Weights of a small transformer language model: 7942 steps.
MLP neurons of a small language model. Each row is named by its layer, matrix (down: output weights) and neuron, and shows model dimensions 741-868. Each number is 500 + 40 x the weight over its row's rms, rounded and kept within 0 to 999. Numbers have three digits each.
A block is one neuron, or neurons of one layer that tend to fire together. After each block is what it responds to, as a language model described it from the Wikipedia text at the highest values.

L6.down1104:523444585429472545571519500472547483460476537417467545485474507546444472535460540439514528554509503491511478488523542472515559444444464520556469474522482473532494543529501523577515604524506489499436541473510479493501552448509471523453542518472489475474442575512503476520536451498529562473479548489520437435535453536543537469467495417561476540521471466481527461462457504540485462568557
L6.down2428:484465533444471518554562499527490483522537493525493464430499491463542549493559501515446486463469502430464506570523419532479575466471543495492413481539509534561541506497494545467464406507558482497572457492538452537511529430470505516595553513501457490408472560491481535496531537546547490499455473371536488461488568503541500442428457449508481465521430438522502489496485535451564477478489
L6.down2580:562474527484481545532454486524562475453474444446547540517492452496491490527493505569504602479476522501534493534555517543471525481472396529522491459461545517474476498482576526545485472444529439491492523471413446504543488503486493510490611477528425548547506493411490536524587516523531481490583485506427459475502476492531443506498471520573480478468536500490518517549451514516627526451511
L6.down3409:512478510426502540552528503461490513576500403456499464451515514489473524474504458435450547482485481480547539522547523503442579522480589482508418482470553471526459530489485526509493488459479463438467466472557369494513494495480477500498555499420488424472566511540497531506548468462440533523475454588473540470472555504505575535459448501574466492451486518564593572480481400474517500421469
Responds to: The token "20" opening a 2000s/2020s year, split off before the final digits, in dates, tables, citations and prose, e.g. 2004, 2011, 2022.

L6.down110:549497488512442482545494502476472496464478547509549562482486521513461504550479482482504501482498498521458524521520486497566441424490467469423526479551521515510551435574427491566540523467505589511504574462475499498530457478464551464541522574530437529466491494585497522483500469504487543506510502506423465432451565478460477544472501441450461443507472483491467500490523540448484461559447
L6.down1154:501542544483527514517462510549497507502484493452510467475520462436497596546483531488532480542562492528474464526511491427466509553504408477505479521477481495447529474566506508541476522527466455526426481553430465430497446526507483459427449551502512522498522486499429429479537448482529488491465424423505494503443470458492494528481502570537517441512483456484499562518481496455540433510477
L6.down1429:450543425418456538553516508546485505442536552497475561516414469505502507568521519442482549592472486529472477584575497502449432451475484481493490512560520512461495479461523497452557564496453489460533533478553505509431444553526479613544489444465437446534480597535523465495525501501515601526482543496412536465516470517448503485486466522508402466548470531438498596493471424510519472428541
L6.down3477:441508505498403449482464537436473512497493488440497484465421467515447531489446503473444507524481493528512488520531508577435475420496447511468476541552561498525465495492540537502540560502419535471504503459506543529539523497550423495416519577550530447457520515531491513493543555471600549533483533549493471514501523460452448422529490519520493453494511466511563503517501519478569545484454
Responds to: The token just before a person's full name, such as a role word (publisher, vocalist), by, as, a comma, or a colon or table pipe.

L2.down1036:507515488584438519454531438484585459553510496502557502433497485541494519505564476516473511502475574521540462518515504472533504526496406497550481489578499445479504512498475507449461460489486465506508506525504491503471486490385518540554585523445431456504538488432523546497461442464519531473437460474469451515502496565515558534468452515512440406457577484529549505519486491519517555615489
Responds to: The space or first digits (19, 20, 18) beginning a year after in, since, until, or of, e.g. "in 1927", "Since 2003", "until 1932".

L3.down416:525491463385401453550532477538458469511519410544553544575468506464475489538550491557470527536517521547483501526601433529499502496553498483474457559547431573495511494467516464499585549532541487537522546503519518508530481535499484514548453468500536543535478502521522477506510527523445519517554526468499509451522546492459462535501532487496493426482486500534494526566530468452476532460550
L3.down599:515471476497520532501509459607463478482525460503522530502499420505472486594637494432413497531465509502507460464522486500518515538501449542528514449532514481539529504499515507466446466473554539488507527418442476514452533500450472522517474569448413489496544466540528483520497491515479492489499458395455481445452497482485519508577427477486482551549529522494448558500468513454496533434538
L3.down1379:469541530452409470509543479468437470512471473531534552499509489455461543519510429457497489531558508494508495525440495441477443516435477530577483559512525538438535477504504479446519530466481462549582481406547572417540514496471429535598517456472540527578426507479484494521519513490482593507490534508531458512457533511483498519501494548479575433511474375488409533541497518478512487493452
L3.down2187:519464481498502514481492590500448458473477440503480497388502394567509514425506511551457516450456465551527451465530561445514458460559516457518511517504515553499508424501493524495571502476483476531540470499499509485486521590511492550560532503491503485464520476500505502552494514553438502503498502516470498514516464497504444553504472531493500447566504482486527476446546439437523413477533
Responds to: Fires on the word just before a person's name, mostly prepositions or colons after relation words, as in married to, directed by, colleague, brother of.

L3.down268:487572528494506472496543429555476582564514582471490453481480538448489475514458453451537480486531525543500458522525449507487465473464489563502481501493497431494523515514503489462501517507524470513466496523541558520528447554501501518534508453501515522527527540545563587482503510546470465460533514489506395520556488492428502455444545494443539468451504580506487507505462430523536487543417
L3.down740:472476489566476444541519546536460552460433495528481516526487562413601474493447500483449475506521497522495440500484438510479471465466438592499519497457499510524447483515490554507472549482495464431498528512532526466482526512487488552495486478460513492480496506441511528488486452531485543441536438449512489427534421432532497512519529561468517487552488476469491525505425507472519520463546
L3.down2649:495527528518544478483505483548421518489550487547443439564519542532476564505500453521577504549486482467507478522515567501488466439495513548409504552461513543471427540385484467508502489478550457497473454442528419484497512489500478547464498479507513537545466622551498467503486523454488510468435484489527546499544506438531440421405480572492483523573543550510468511461513516495465475510464
L3.down2788:521469493558477435593561505567524522491555521575485505483568513512460509543521544476574520481513537586513470491527434511487474490530432458446477471478502471592521489495501506481491491500396456560475419481499490506458503482452416558562476457498414488480552509492465498515498519530536502463539487517500489524485477516406514493501453518491430366498522476528509459447452488465543474485498
Responds to: The space token just before a year number, after "in", "In", a month name, or a date comma, as in "in 1969" or "March 10, 1882".

L3.down1249:485537488568526549527498506544442478499551495493511519510488469518508446524524530499529564503556485458423473524548549461512492553531452546548492523500520527474560539460557481522513535570538454470472530431509560532558480517448532504502565481533558443574525572495490508509563469490491519504495486479459485471542489415572496479494523471489501481501493499466440536579471496564529446533490
L3.down2331:549476531510410556550511477540481529563494551506426438399564543552502484473542562515431511480531432486557492493471467525544489513467473481479410507519514502476474488451580555481439555525513524551508508567532552488497449513482464491469509474547525470519585546450509480588499471531546564445497471506482476507525479570496483415493477459548507445469407531484525514492505500472465546524569
L3.down2910:523518494490519557534460513561476507473530477536527511535482523446475514551512440535458456551459491505494523473487561503421475496522479507487498430437541526445480506454499463535521559425537508429536490489523525468445463502478471479471457481482550541572529603512541481504521535512536491483498507565506468495493472449505413495504505449523515551520515483472512578548414524543553524511507
L3.down3049:577399503470502471574390559497551472515509479471429482560486457425506550490577513486532533465440512510563501470512474523508461528518374535423518477466466485526474465483434512508536505523555529473469487466529468466484530481531524539500557448558510581516472501397465591497559520547510569512470537502480546472434394442483497560470478537415490522505538509455508529561431518462402567414547
Responds to: Century digits opening a written year, such as 19 or 20 in 1980, 2010 and 1900s, in dates and filmographies; occasionally Film in table rows.

L6.down645:541480479479498498476524523435517465533434533465498488399536581422530492512469455474482518487518468547477495491440478516520505443539463496545504586497504507544532509447558484508501464491480482488518513548504563538422470565481504496455514504544487467512505515479515473451488485457548494496417518523479491553519441511456504523505481488542488466586516452496537445451459537496508491487543
L6.down650:391449537493482511489491597490454472468455576530523479569476497488516518538461519520508479532454498548486553488534486518552473475456502499462515453511478528461462543505570534483466530463475543456525473524480475523507537524531465468515465453510546471495501499555554570457462503527504509473528501472483535507536508440476449487510533472528575561485474564527538495483507545536527477536502
L6.down2165:496461534484513487463455443481537568601484511401502492506550548445475512543441500548488530509530470609488477488498495503490483500490466447501490453458512471510521541483549496532548503482509515442471484516489484530448509468523507465557486422548440532468435441489638515519518495493453507508465611510444438484527466487414504507491455479527499455482502471514485479428420496458475440538458
L6.down2638:483557432474499556518510535484533532502494528420463496461446478490402471524509516566441565519518468552490513469482542492437495525507535513407504492470509452532541550483549550521526410524473517455471478515520516535494573506523548506474545466522421475516429538494586484449531528401481486451517526476488442472519507482505514509530471491491502482481480495522460496440533534505448437586494
Responds to: The space or opening parenthesis just before a four-digit year, after months, "in", commas, "to", or table pipes, e.g. "May 1, 1989", "| 2008".

L2.down2111:498484493456510486435553481518520549517536489522554557518510494529477517470530512538476540470479514487532489507492462473517440478464475398495509491628463490495540545544498529559500544487522488492521528432479494468479513477531493495578491524499531449450488503498401532532516491439407558483509496458445449571524487437499544548518476487496573483468535458459479529523464441485524488494532
Responds to: Prepositions and relational verbs directly before a named person or group, such as by, of, married, born to, starring, against.

L2.down1011:546551489558534543522474500548457550521489448566452490514552476486470488485555462534497501480541534516528477609471611400439477517523494457499466485547548559499519561469471486520481533507497558484559508487524545532440525549467481474416556501530510507575548590407497485505536521470503467502473566472451497481482442517572488454514477490533468499600572457501529552466514569482494526533492
Responds to: First two-digit piece of a four-digit year (19, 20, 18, 17), in dates, "In 1939", and table rows of biographies and histories.